Part of a small language model's weights: untied embeddings.
MLP neurons of a small language model. Each row is named by its layer, matrix (gate and up: input weights; down: output weights) and neuron, and shows model dimensions 0-159. Each number is 500 + 40 x the weight over its row's rms, rounded and kept within 0 to 999. Numbers have three digits each. A neuron's up and down rows have the sign that makes its largest values positive.
Before each neuron's rows, "fires after" lists the tokens most often just before its 100 highest values on Wikipedia text that the model never trained on.

fires after: " (", " to", "-", " so", " "
L5.gate115:507484539510557464603497447560511503516537520541490548523540475498498507503560608515456520507458537427499531535485467480495490511516487461568459603419503490521452510549490474550456491505483367483550451521506472546539503491552528481531527548461529516468464507447532476559521497462441520458595506466476581506537516457446415538521443508489543514497428555491565489455517523476498465502530489519523518582500516477498455454546459462478429437588531531469502460495526468464498500482498512
L5.up115:529537486508489536514427562505537444476517531460491546532544502508426457421491552471485522480444573534450521531501503472523441465541480420459452481426514493498567499435501481499513447466515371477469452487511501486434426469420474553485444560504516464573532441487534573487559518495491430509513458510479471533531487439520524525517489506368574457491479481482538525525464560534534459547562471486460446513496506479475498457509520469430555481478521506481482530437475449491513507510490497
L5.down115:410514434540427517546512502483509542445558487450563502510510516484456484454430411525549461492475552520470418541475478537511543474464506422494556407542514527579516495553484520522527501505545466522525547497505514498498499548462509555493527496529521512524530553545439487507531555523495393498511478458487510471440509451502581458478456481513489460434539458486486443457448504511502502549554475483485450516483453556502500484487441512507524505428546470541537549440570587546477454451456579

fires after: " in", " the", "th", " of", ",", " In"
L9.gate29:492490469522474396479464523494552465514452499562458501454449526445461531548532579464521548623494463551457457520482532490502496481457526481511466497489529510469571615461524558434527530468495528525533456540420456534503530529477478514489442514508516546519400490559436481473503509529513452498496502535512481477448566483491505488553542491512554516488487470504467479413535493537495513438484529506495499518470505506527514587484595481450522522455487538574477500539433552492592518582495549
L9.up29:525530536551545513492561451509571501532481538435468515453465515529523469418497500462488574474468530425510527432475468439434496546493430485495532504496497556470508591497525538480526508458533509479574547535503514541492483558519413480432568505532511509544614513496496479519571541559527468499459482530516526491531449480492515466455553508587516520494423504539569537499464495535497490536533526456468509530546556414459458478523481558492522456492481470487474516455530442551490595503419518
L9.down29:538511451503507453526452563406478503522502510551506514473501435446509462507430468499536441490519467517500509541474406522520498426504503474498517496556462490521604462496536417523511600526487443498509516520526454458493527461533553502554464552508455450552550487488512513538458516513522494419497492496511518512514529462539508444444492497351540556504577465410560503548510492498546472488451508470506472506462576478594516552486491521503509521462509559467504466538545493454525527557530441

fires after: " m", " M", " the", "ide", " to"
L10.gate86:526454487507472549523457426527496566580469485471508438494490487532507482561518532552488523501501507559544473544469487487519442482483438583456519510492512500516533517504508450463511467455472509469512474496544566481542525561543525514447542471605527428528447445534536467516602465605480417509525457465480504506456508506492537549506510494457465463551524459514492521471573484495453482486534509469418518549454450409564558456495438428533466546479482558551481520482485475560475456470441463
L10.up86:513567566460402548519546522558565486458534551584404531480496506542513549541573502522516428538435529513473444546486483473577500531509570508509513541495510492461509554441502423488422504504511538534507557521525508487526410521499473490512494503557494495446492492560530501552428467478461489536489473518511566472503494511478570512474571476501496526511457479481472426470593512549490476483527513477540482467602446441490535509479490522494506458503497468556468461531563437536422494511446518
L10.down86:557539530505479495546516498548540501494572507609449480557532513482471473494491497477549475572508532521505413397519506501489430517521440514524485514487548564551479550501473520507548513516482511517500408495507486521483489537486486463533538554561504498523464473523541401524504525538464473499493438529470480568524473487501462580439585480465492458484358486503506569498452565455506455450500543575541522473463484555533545505473453489506548505525526506470494495580510439520512480584454479

fires after: " B", " b", "–", " ", "-", ";"
L11.gate152:492453558553457461549430469449492453533505542518564507491486525531576492487552572479488434485465531479495470459501503534437509463593482483594477455436530484481494533486522476455546540471428473524515521525540532458454486484493559566572509570440517501531505480539505545472547496509530482488440498489459524478547547409433488479402485491429471478493421598540525471520554478473537547505571547494465532450499480490475489492488512514575459484503441521473465596483531505520545499526513473
L11.up152:520544507429543590460483517472523481457518522513606560444513486459568443482499510530477508477401485480526435499540508463607485489550508494484508528444503497459547536476513452420490471509461573546558462537552469509537435461480497481552459474515563516505535482461529523491486500466492398472512513444512444412516477480488502496552538420519498477483485496498551508466521432487557513526514530428515401431503528425483442485553481477519480530537564502528431536533518509508492474513447484
L11.down152:461545542560469471452484459483476557472486448536520486551530587472493406527501455544479466496606474486423472488409496452536453447490518484505529526511512469493470476484477531581437520499490476433500480544478467553573447473538535477470513458498406522518488582521535456480458506574507566543508543508511518532499516506560491479462505470507505558451483524470426492555461593479483479531489549507451507478543498595429492505524475439446516544466496451501483473550477459514518543546541434

fires after: " comp", "p", " m", "oup", "mp", " h"
L2.gate313:480466468589572578412451550448496482509478487402482481490452477537456528481520507465429554536567519533472460476531523483480379512475484501514482456503491509516560560490516473445544482544513495539512507542513472464489482439548488474430486472473534439554487449539522475487461483522457540487539520468551454466517467516486517625516559526531482515571446502508447523531464521551506535473488505522514534440516466446492520486524558547603508533483518495561490579526590524505468446477476483
L2.up313:519450490496458465471518399510566530472500457484547507535510490518469511519526514460518513468534488467467524507505552461505438479530514477464493444514544478540529511521595514457441490542492538571491527456539491434533505465468472584506587479534501425523465467473518493485539483478494437511472433411556551504493602530586490450461525487539536479491490549506486518511455475362542575479499447540553475465482465530494540477579546564501545482546504457466446496487477522494537515546508407
L2.down313:517575485458432543498576513530541576477477497561462482542472550519511528455548442562434526567541508456496561431531495497515523474524465503520453488481477539520496596504504569483518526498503463500453467466534455538505552465454506466507534542478451596460444507518443492534404497512519538487486507598475504605500493564466534567542504469582503487476445447528485495473488597532460484424412492515501491539451545476494508481455518495478515472456557523511466521519503486511555536493535532

fires after: ",", " in", "-", " M", "In", " of"
L11.gate165:459518476530513513550433548601406513499479501451529564436465429456489513518448498513451510509515470557520521503529496475490489481531485487482512523511488490514528521495562581493506493463433565500481523457479525487532503499481436507431424476498514544528558526516490536605495545493527527500451510489502584471482502479484427481461470495563536468562502486477412462483571480416465482474453567449543605495557512387434484513442515505488506474478463551464511543486502546568526487547486463
L11.up165:454535534573572495612517547498440497497467548541565586488429429490494526442632494440480520433493462523531524508470561490468459516523502499397497508560535480522527512426519430487467486466470503550494541510474516494536497479491505493489469487478505506506490550469512485560571479511573544464521524476479559497467506478510423479462546509480497519444519438573473489476523538501597498454513525505439522439508497434450518501477507470436502498494479500554520543418532475504508535446490430
L11.down165:499473512486412552470519551553507520524533462467508513491574445523480486529529512536476568500528392418493512510517417434506454513498485517487471552476412489567563533496510555484564578512505555524449474525473475547502520519506480490537432485534480481498492496460518448427479480465462537557486508467508500421589531479571486494483448515472554555532559470453578464464569463462481511495469477544534538440548464443550499564512538527493476466512473556502510527488474519447465464438584532

fires after: " ", " (", "-"
L2.gate106:592536508514498503536490497539479554499494518559510522397545509496494494444523480591471465440563485513489569521565459509550485556484501489510459442474547471454548497510558440538443592522551490468480530478498455538506515498490483438554429513452494488505516460430485517516496505579449479507476514502487517509454499485497447549526577508511525467427558459387546512511509470477532609496542458485456442539499508483507570488526446504453496538520460500517504484473538545418552466505403502
L2.up106:552512499534536501568493526563468405489504504498528579467584518465491513526503522538465521519529424490515474489531561543464428516494478431483522510493529484495515449463482491554547569554473494506517536489479534473495469552518565547506492580513441526426511492453415564481521441498429531586513519408474585510548456534521410578495554564446507497507522432431512506506493545535539486481537510519485493552465514449504541477470509567460490485489509519571473480448559507487469496452559519
L2.down106:457423488552519495477489455457518448512515539503532499524605517435561481554495475457520474512500524500498456405453547512423571521520395555424504526548412484485440544450525537529610436525483492484529473564519565454462549516556514523487435518499486488479486471462435515473427477425454492517468485509477473459531535572489528525454454584512449509550515476503492523499430492513497519543517560493523474558456484525479470495453500538568451462498501503527506474493515498482475487547529561

fires after: " h", " c", " Am", " col", "im", " H"
L5.gate67:526544508501427501476532458507536448528460491558438491515447479548474517500546479454528425501536542479515488500473646562461513492492494480551513442530519468432487441529502457520495566495557484525550484526523458445523484499425414525502545415516506523531588490470532533507552468533493531526416494482508495483466565507518512506483518534566539484445468501497452493535421474478494518502514512514491527497548557539449511509484531467458481472411539601577523566473573502563469526508568502
L5.up67:495574527507505461545535538535466501514476571487536521519493432483496569540524518469486552559419467551534525478517526477505552572514544472461473526424536490494570516551542551444473499482489446508529557468477448512560506526444383486450506440506485550479513429555507535519557541431492548530506481461518471480471483579465450475575456503476570540413484485481518471558437477441548442507454452533503500506502557535514548489601436527507481488509522509486549520508478441503485464548481488
L5.down67:503477523502461505469547566572466466521482490478531579520534513537500516477456510536506458481553449432505471466464569451603517478444451519464588445497543441503531494468468489505460542534561476535494510585469499469501461469431508489479516455442505476467592520421558543505521486474467494507502522518511520484480508547501511583476535541460526467484479435593470485532476540556515499421566531562514545431489491505504458476478510504412486445546539468507457588436437551523511452515522488

fires after: " st", "ig", " met", " qu", " St", " comp"
L2.gate149:537591459514514448505558467548534573482562461498465486503491558489538487555521512520539458545530489499418505465455537523502499521509484492500594459491448540438464503531491490497548464497458540518572483554511494504503517501484469434472522537490543505413544542541487460480563562531520534530539525524375472507471471516539569486479484558469438515483488571485542541550483433447462530532458513504536519478477396521511451514396558470566521499502557589474537463539458475506506479464520516
L2.up149:440465536502552496515528509439556543514571459522603544473486457575570490481529505560531461520469494540471487493451489540523475459543578467444523533528507416519531442476476465469525478504497559505455461516486459523445446511421439441453498439445613484455515530522545516444533447531505471501539495509454507564429528450493501535540510602486548418491471486477564459501534504474521489508500492484507510505441532481504419533535429490560473513489515470450508556442512472514496515452464467
L2.down149:564462493497546548548441483559328490443554521498474439515514455520515518531517528485516445473549488425478432488479515553565489548537494535503483500505455552492505500480477460508506518533495507521456522456463531537465517420546492531522487512520459561427484458477465560346516517513537550473520539462478503506493464486463476530551442551473524516552584543518499432513503537472476481433519550494502505452465488532496505524478504503448517469512489464508517466393516526543516520409530517

fires after: "om", "am", "im", "at", "em", " mon"
L6.gate119:468523540549563509444496548511448548469496543484504507483431461532466435448531509466480511536556567522538520587514638455487545531474525484470453469493411490476526481517515504579502488522525533523558450499412557476454531503595455508507535481597499409512501477551477507528486443430441510512509493508523477533560464505521489477602565513595480453490487520527497519497486479497530428527512534511540513490489451465552446500534532476467489520470498495481445483494434539510456496518442468
L6.up119:543530543439490438511513480469492543383454479417503402462539461553529433463458542486600578500485518549457497416540408536493493516454459527547507484531497530481461472563465510431474450497484514518478490479525508578541415510498453499525511501501543572470515493524531531500488461567494521525503454519462530503475481435465596522440461450521466586486496558483488543505484480540573533483448497507536505448494500487509473567467480541527524457464489476540505469465552546520477534479551499
L6.down119:485502499516541451497494562462510406566547492477481488512502513495460485508466523490506493491471506572491495490465546515577616532528541542529471451517547524480515520506510498502404475456506467487494455469512498543390508493505467455473477506609441444467463460445499501510527483546544437458505547561463496494604451482555483494488444462507528439553442559532504472495466529529444422542492489581595527498475506437551471468451533540539483499480481420502530515547466510543476489573506522

fires after: "um", "om", "am", "i", "ri"
L5.gate158:459566474526457519430538553525515562489506452498453446520451452489495484493429500446447475577459504484517487455429608523487503480478507515499475487458539442491502522495429552446496594519453513543493463520462490461542496434486423473480518460527485464520470508468497532560487491453457493468467519554441406456581415564518497499528572504544490593528462501449507512505527480407463448457493494507470466538526436463485509505475476493552526487454526506534557541487522457464411475500531474
L5.up158:475516483476432493514590531572450573486503515468478443529553502490510479530484446474428446462567512515520500449460508411503474550525560565486491504535447541506475525554518530485523541510528552500543537472519477498561464517478508487462564574474477446471472498537555481466457460523461496445529500536531434472447562476437464555412494465426456489494475511456454521483507468583473461465435495470508551435522475464505424501531541572537502532503470552572508483441529544486474440472536426
L5.down158:518483455456491467494500444520521496521480549490504534504487536508533553482420514450544458451519461594481502475487512513499439474466498454490573429506431541471480559501490543523513456572482523507576495442567582527501524506551526468524508500518454434501503535504495532477492543577478528461523469552483481543513480527545503409514510489505449482489447491506540498390443458595524465437433451496465477480450545543465513527565470527527574515445543454511522448525497512451498557615479556

fires after: " s", "m", ".", " m", " S", " ex"
L2.gate39:494573503499545494475481514439483494510474509388586510516527490516505548463487550423499482532488484515504492512448523497461421460475464513592425497502455547467508523517488474529468491454458492499536508497465501584526494513416508503493489535448509456502511491485472471439541539526498509441535562505523565471531542490438410523445481489530446437474516524477466530526504432526525393467538462457605480545512488488475549483512476506476502531468577393476424512500537565413488485438475508
L2.up39:488494558471503527530473545407538425482541443475487459488539549493465475498507540533464482499533504437445569514500458511560517484510474517479470478423463461525477550414525467518448576505439509491496520477489480533567535461411504544555480437523521416511581488482498441539525542505456502409555491444552493518527526525458477564542546531572464485514514519504446410495438551476471464533501468538536448525525567498510497463486543483428457511563531514464462475481467510542468504586457523
L2.down39:499484473566518493510565480473452509517478488500490449547541470546551422506444549453473476493479571472504548429552469482526503459459511550497536459484513454448542454529591513520459490475421500543556532513456499502500552477528456466507548606519449549481559512562506472431529517446514460488518463518464479526537408482533521483592451553516546515555526547462514490460492543566517466496571536490568425457439518474539475509485463574453483527542548536574508495462472506532466543507546475

fires after: " M", " m", ".S", "th", " E"
L5.gate235:502412493462486490494535490569537509418491565507464483440506502535590426490525518488488527489394478526526424507493543523516497528566532501474410528521456466497533545555416485452521477505447568467482512532559495477546452458459534524432523513439453501508490515526564492560600508557549485518482511522508567557458542501470478502497488520536595455564519510471522478530517541456502496469479504524515573550553537488473516511490386522497419488511499445513512510484512494523526549533505425
L5.up235:567463579472519527466394555476536501462477567494477503461542526490497523558483452491459476506469524493499543497512556423407450488515539420510470516456517503496548520519494482474486480568474576511535503539563441439534523507473533575438534450491507502447424479507509466483481467523540528507483544488442498527487494578469513565520437483558427470538534455401476530428474512578504537550505436548500524554476495496468533512547517424552444466457511503511520516513443570503487467549501519
L5.down235:505534474499478484405471482613504517418519513515465464471513457513497561541593466514520540518531526514515529491520445546464426525498513481471538458542496477476526442443559520554508537549580462509501515509528487537525481552480526503499568459486502540442451503469488406528451472491453545481434495525536478517492481536447512582514468496473497473469513527573525514457533444478521442496482511531524636569532556457490561519452499455466519458477405434541494446508517526503485535525534433

fires after: ".", ",", "I"
L8.gate178:564556505560474551495531514530563517423514455516517524548515444540555493534494494475445479468461459514449479475453439555461513561556592477451482489570498617496499543493545527482481505481529542533406474503461520534471480509542438499457578469539532468488451500515438507465559486490519502472553494546500506493460464564455518503532568476483461493481489533519430539479488521464469477539501469414505525565415522471482532508529525502529437442501533460450509498437600463482491496525515403
L8.up178:475553502501469485389492459461552502493497485500464489483495541484513537488513507533516489476460484544534521497484497521577522534478513399475491526530531467555593495572467492486502475518512505496441465516516583428594469536516566494436507495551483515438485519482556527535433549503551534586608491504490493515484459481624542460431533468567515496485490443462495515533544483529507506546515509503444489466504508530548519567547555537472453477396569487557482532482460508514480553492465546
L8.down178:423512513509484544505477423480531555478532540558466510455511547521542548502523460515480576487494557509496444550499483470544499476520520474408544477505518504451474557520537445559528616533538505481512503565430490457419507458469487471453467520511564509515533474518504568495572535361499466523476453442549497485478521506495548498482524514576435502494502476527530504476482486506531453500504474551480484521489507424550526470461440588439553493468452545526530590570489513464510456464496467

fires after: " N", " H", " min", " m", " M", "A"
L6.gate94:515470492498512541539498458493540448553505493420538477461491550485460510534454509447454454558514505495559445495479529488510471501455417552583496430461425505512466512461415488517498466556431538479486514520437418498523505448471468494462505461492555475457511426502514471542531461559510485492554489477481519509544462525527507543451482471449496433493570542486445480435516495535518507500465465559427484477537495368419583477518521517532440518499554498560460487484588458481455498493531447
L6.up94:506439534538556510499422484548468516498495514469514565504512507512477471514496459543480544495430513467469434483501552555476449486484494590512465482492492562514553497548465457580430476508556412449527523547419506473470478466479522506509456516386500524563470456435535497482487515543554494472450484485512458540473537463438537585495465495417467446520486470458470557489533469519438504474515446566504496546522480477382496525464515478459513528462417547544444427475455494519460512489524514
L6.down94:529478458468533487464492464516482487473471539557508462560500461460500468413499439422521509475508476545470461459573462454472588519505480480476519507493576446456465450474555523469501498458469480446505627454432511447572462487572498546463530441494494493520487439452486509565465461554599446583519500450539479546425472474494495515486459546521511495483508542426505501525462524518495510549546514507457484486426446486510468487425448484470481521437487487528497445526489575473488443533495454

fires after: " M", " cons", " m", " C", " c"
L2.gate22:550445504551490500459437444469561573497455408521520465520538504508407541470494555488449465512513517516549515417477547574554453512433554569482497464459545498510449501504415509558492493533460469525551546487474540458518499526471512497424485441480450491543559479539464480537487468432481492523553493476475479437507600597527465499490426535528530511517560514509503473495508489522490515550500464518471562405497449469456547441481488458463545453437494469515546428508502537493478476489500502
L2.up22:509507537542516443488563445560454532485503521519562560532498489536475504476483523520496469451418531537483561513470581460499487475432516473464538445471509455488559536492461523495470463486462473536510554581456499447514563560380425450426497481417495497482528511507493593503472453508510393513526514503484504465504514478451532526466475502516492471515544476532521491484572484599483547511504410529516482464510408512446544451511489448422519469513477516536506450461542541482462454549473514
L2.down22:418466524517485559506515466544490513457530582522420466499559466474462517532424490473525518569496456482561480531485435470522457526515446501570508416492501471495448455478488490445477559483542440477478462544401481504526541527460530452467500519521540572628552504492528521511481485491498470489446458414500482489500509527485478476476474544504466478433434536527487532486466394475504520504454489490542495555419491494524466485461503546481479577576459476430516567562501548542498506479472522

fires after: "s", "ent", "ust", "p", "ers", "as"
L2.gate28:533528469454431506494452543542445544496459510485523549440461508502547523524549502531501563533563533459438485532478472492509578562500522492507510484454490488382397500502441555482503503487489485552546476525490484534425537416511532544512543469462579432466510507480476500480530476511479508482423460472517606465513516487534454495503567503488503529538533484504449494532545468497546543566567514605484457520492530525511477481493553446447502529578505520594490463402493467524505488510450520
L2.up28:528490488477511506533574476555516508474513463442461540503538544516483506494503439467517431521440530440422488564548459530483458443486466492439524542414431480470416470518513563538502447470449522468500522484494490483486519494538535473499514457474453448515464487548479487517506489479476465489543500551404532579466535496531453507480515495503477559466495496553411526520481477449543498489471373565549502536406445494475554560458573566488513520477470604495463464493531481442457530520466495
L2.down28:508520454532451494476495575529518503558492564537523483501434533473464518605450537538508475502573473551472461502549515540518480497440534576375448455503499537522492480447464485550547508531460586471472493488479466444543498501468492467560522486481474503428497583419452452516490491539457488458574501455560554573506462473529490501458533504483472512465515617502531481550469544498535549468485485476532579451444531544526491459472467529522546505448518535487472484488498515558548532446519539

fires after: " d", " act", " ind", " Christ", " l", " L"
L2.gate304:482449541537487555484555514463566499445451443478490458510423431483473481558516486550510545431407494466523449495537523519472518504495440561569477470452547531508496476484480432431489545484495553514421558452533475471495517560526444523488521476540477572517502501443553519435483509525557467439507437475507508541549478482576511449478535507510523485567462536481526510476414544513518525479526511473569516562536488507495516490537509476403461515487516481541464434440633505505520479467534480
L2.up304:448513491513454499465514447529569511475553472517523443469426515510519508497482498578565523504460496429457514548439444502471508506530486458527519485481472548439483536496437541519515546453561533435498546459518482500478552587545471483501522513418480512511485502499535484524476547504497512465481464495559452450537463545557434472471576493418478550493544537516523549538485472553560513543594452488492480483484438481494597511465527529568467482530455503515422466364478455507508447548463489
L2.down304:433525536492519506523526530500546499487534452600530547509523547437563470485493490540487555418542522534545524412479504507528495540547510514518487472467497478481497465504492488490457397502436499492533486559476535513472539472487528506479490402504491523501563500510590500503555424409516452539456543418511543519477546562449552542479484453550471500533490515465509385472567417525456530490451444497461546466507507468435538498478502547527501479538528568462460495481440433433509502528511491

fires after: " c", " C", " M", " Am"
L7.gate16:495464521463487498543549465563475450425546538515526476523537525491514468431507499466527465489501534526518577534487505552426588508502582426487440435463551453528521432510438465462478509522522515485538534505520385490472448464455453503479522486461438499551508436517481526539456487508472412501539520460500503495460531527530482538538543504542518461537553492517455556444451532462519568501415488519478536470596505511465527580565533543502541494556496605575530511501490489511506516537472505
L7.up16:524546500499527540505542508505458462493504538491504476511540421509509520498507507591451517464447608426575523494544542482468505483570443484485501495521523485499506552506506469527387607482563512523514450514474503524520469484458490513505481496561409558476588437518524472536470540469525471556512575581498549486464520519483486516483503514509498478476492509450500514485530556476540542518534584488419499498513505409525455589485533470480432449529507494543553503507491523431429471573440503
L7.down16:522525495516579486524504498496544455516540529528490544501444443491514470503555470480461481498507450511515552456527479507472488468483471446511508519469539475529510511464455546486539535449566477525495437411548517484501525533485477430439538481488575524469511503416574510532540534432462491395500503464538483477449510446575494522602476508452429507491495450540488548515520543459481495504470529428405541473550570490528459574468452478516457557505600412559574506534497520520490547477481491

fires after: "s", " S", "S", " cons", " s", " Des"
L2.gate66:507524620467417455544589570449525539562491433527530436542457481490454572504473484481430522520507534500515573481463490440471545495445578524502528493535528525445413425503509501439509514511522447456517448499542454463538510493497484459526494526473475439456519495450453519421444559525543467517514451544468539483476559530488556486473466451520460468485414488484416499486473496513517497420424518470449559529540461523421512515509502471499516474498499532479456482467491525510505470564499497
L2.up66:495420508458515434580496508493444455506483483498460509551527497513417524548527494480483463435559512510483482542508477503486517522532578552484446507407488493498526503464503542516508563506518584523451465549506453422537543441482522508565484588471476488512537489473531467483510496495460483534509520547468572569453520521486502538507494483500543507493510515452429502484460509497456551539497420576486487616519529519476503533579613463488467425529551515495404439484573528499519512492441495
L2.down66:492522530416511453476486380439482470468525442503474513525508541547508469531499488510529580540473511488516521530515571492516552511509483455488500428525526513540507486508485534485556513519529508505464633499512490467580509469426551515509527484510554554522503563549557522426490501504514458487511495518493479482501555486488452510421487578568514504594453512502478457519538422519429504484480513461460447418486415578454390527522464521456511578504473473480476517487472528436516479478497473

fires after: " d", " c", " J", " a", " com"
L5.gate90:539537504516431506508495521510482500505514517568514477501511506506552480574509561543455561506432505508453546495495458436475495452538493472553423603458570466463480519521484439460503540479448513544556447505481460504485542555559433527468425534527470545530507506538531578475488487452497454521474563550525567507562503552420445516510538474522509544511493590523581534497542530509454543456528519499581506487523517515454512507498528470507448511461421414465452514443487580536468564484506513
L5.up90:482390526528487583481507455478517518409510499467519491447482470498471531485502526509549516470452565476515467453513454451495560554492483502537389537518482494502553490522531489458466402466555479569515435485536524507480517528524437429576546510518541561499535484536477556514447467440466464525517473473572522525541499535457483493542430521502483551487534564489455610502457496524475533526479545558530475474488516585524588503520506469505510501541540535507460460434495538485585542536502465
L5.down90:485575531485491452461452531424417435563501537585488518602446486556543479554509434493469548455525500494495515511495530475542467456549467492505440491489482446466487461472480480467490559457494453396495519481507550529558503529522453538449544466467534490478466509464492471527549509489494506548475436538573553480521459467455493552530490454491502467504574521478550527491526498453494616498481496514483507521515565511533388539507433503495512489470559478541553477520560572513478527521550575

fires after: ".", " ", ",", "-", " $"
L2.gate105:589539505491552570478557525475516500478449548485511520520410492482521548513494515480535548510526476523445538505493504516448500500528626481549539477452421479514464516550485556453540531525496527483555512580508443505523533501528424451532502483481462582519480535460531569508520478468472517585539516457536507520592506522485516533513592467545475460556480457544546460528493527461447462516479415517527430508516536496477467449482529477535432465511530486477463615491505493450554571514527500
L2.up105:526511485516502551490558519463508547489504447508561477528548522482505581492496404506479582489511537449450534506462549499523475516454474446508489470477395450503473507610510527538465502513456590520447457540588485506527532422544511531513551447482508547447515493461513454480496421542532489499552561477454517465481513549522501579497524512450464463494540459500488474521518492437460517488556440520481484474537504504493563487464480482540499473502655421548493570532523451496469523476516523
L2.down105:518463537492450541453518522513403516549586571479505406541573480479493483566505453534550419517491538511505473468485517445510517461532500497505509490491475509506586500502522531536531594581515533511428512483457493451440575484463505462490535434493550510462477547460492492533603524446523471476537475443518497500477465498531537524526571518529527551484539489522496481545520460572559513526508418499493524487558490508489483510411515504488507399453428450430477527541529450509534509476553542

fires after: " f", " F", "F"
L2.gate301:485549505520466558551502489543454512497501518514589527550544510445542537465445511509447517500578572506528488485543556462478525525479514465455414494509370518521448483499497414541518501525572523457436567482521438564493424510542475423507509414538473550444485547509531506491515512539552537528518497519499441484510469496494427423505513465557507464434538448493511519479538510510497493497486525519500539506480495643462511492483483545527545493480473475403493515543465555503487505556478525
L2.up301:452506600442607483477445509583493497570462506492509571489447462540523503562472487443532474461510476507477469484549506470454511494502452496488481459492516561501465487498446496495504518549445522487471438586486514454479460483483452532506485485458526532512520432524434486569486504618492474459390514446479585506491587539515509409528530562535569452482491483509448452460509528476555468496492527471470443470513518414568454504478500503506521539484500492480455479490534471550526457532514451
L2.down301:521536530550424542498474472494455470514469506543475471493593452532522515617480523465544471424565483486510472476463508511574482505410510509548513531477495540510481488476534519601505450571507541486439484480424518476506464505553484493505569477452515494495493453477491527558520442563569527508506489416538520530521526490513483496449450445473559494493540455529480486472520513486568545480515495539489481488546505589516484502495541490439534391562459507435556516439521622483501517462507513

fires after: " ", "-", " un", " A", "uc", " O"
L6.gate157:476499480563517448501519525458513488519498458467470542381497487485500405578478499469494449418436509500509520640530549536466513451526507463524464484495429530519499534514630507501563514472501529551508534526558493445492474514447458544532532512504481507524501538481460540521502546507453503587574437488490477473473554458470508540588539545457514480458464509484538482515511592533500510480575509497529541499501470481506484481506429475481520503464563475505562490465469442479574485518472431
L6.up157:474484488452529523534521513530500479491440531507537616511631474523504536492557525460511477440405477517487447479499467530417546467588540549488453460456472558547535537513501492436551420514507448499482493464575496521501554506458483465524477556534439535459486502481473498450557478502494432555472455530493507498457445498491559478521567437475521548540557510421578425505490487519492492531530518520458470547500485456461500520531434520426530488499572499488521526543524503471475455453543472
L6.down157:522521447500471457546471505519459486562483524437490478544508467538558502486498481514555414428502504509448474497493516461561566496467484538494525463506446493550494509517494506477565397567502543460512449440502523531481469562561475423484456533522506470480378510467510476532500422564518475407497520511418551518523555497491565478475470472578488513515532513528459466542440483510501558502512512465521487473440490519532461483529534500468514542458488588510521522435561500423443445430547555

fires after: "-", " s", "-s", " c", " L", " d"
L5.gate314:520469541504465485507506463489503488410509501502518508483483521440496492478582487587572467444466538453439560438531491541405485468484528489554523523487558527548463452485485425494469505544480548539484493560507502523487536455487430443519474538444441523473545474478485518476465534477495498436527442476500448464491580556442452527519513466552488494509495562511448527405545539516484606477531441452492450540476512560462498506541456497491501484548448389559514508460495543507481452476437453
L5.up314:512499517457512507546536483462476490434486550501466477516437498387527553521483493517466553509461515482560512527553431539497496558504456498487497444465539567468451435525575497500505643533468501500548509492504486489551515527469549536584513463516470514456454492522518536469481497452510553466537507472472468408560477534501535463567437494471490474516490475463492540519481569449547448463524452381501495460530540516514557407550467431475521467469444484480444474481496455448522496511527447
L5.down314:497544434569494559504496565518554504528477466511444468560511460415514412548477523498595544489553503513457516414509472492532492444500516540477492546399463520479489470465444539438511525558484590577500512454513504490533473512503398418458473493522455458469567480542479508592511526534534497483544545457457516506532496490466542458431487538488514488515520502478556536561512470481542506458544516522542513539532480540506434454479526573482491516537556515581528465481550450498485491522496554

fires after: " one", " s", " h", " in", "i", ","
L8.gate305:494562548443499381471470463518398505527471494515528519497490438500504547511474522462437530548501495539428458510503504503518455470468413548479491471470592519528498469447394507445478479498445508474474466536531486475471500429526500490496435601455504472522546544534450538493453480514491467507432573519426474459475508475491512518519448515454521508449456490552543478501485494524560501463513487461485492468491508548588436495454541477460555482460410462480548484496567539491495519600523527
L8.up305:524467532471529487477453461481521476511563518547474491503444527509515529550568469501488558531481502516423506523526520504530466471483555486504474567479541554421519575455497479511523447534527520441552479502485511508505481534487461500453494461525361516603543527525422479546456474456496418542540514499421489554525553443494481551551508520541514529493472468537449487575518508487449475550487503504595480506539514478512452532533566430540537491444472457447502533482538481534448597442526440
L8.down305:500491540467473471461439508513536561533473554511512450525526429518563498449479502475409464529501515549530577560471543487461507496414474547501533507498545569452509562510448576456451528506492529485531499536459458529503502483478510507535493520502484571376521566474534509487479487541528485569434527527503485480521466504522553517524482505544486506464498462506498492469443485457450491502517422595476471482424525511552582449451560495509523467479496574485533531456540524558519428545396443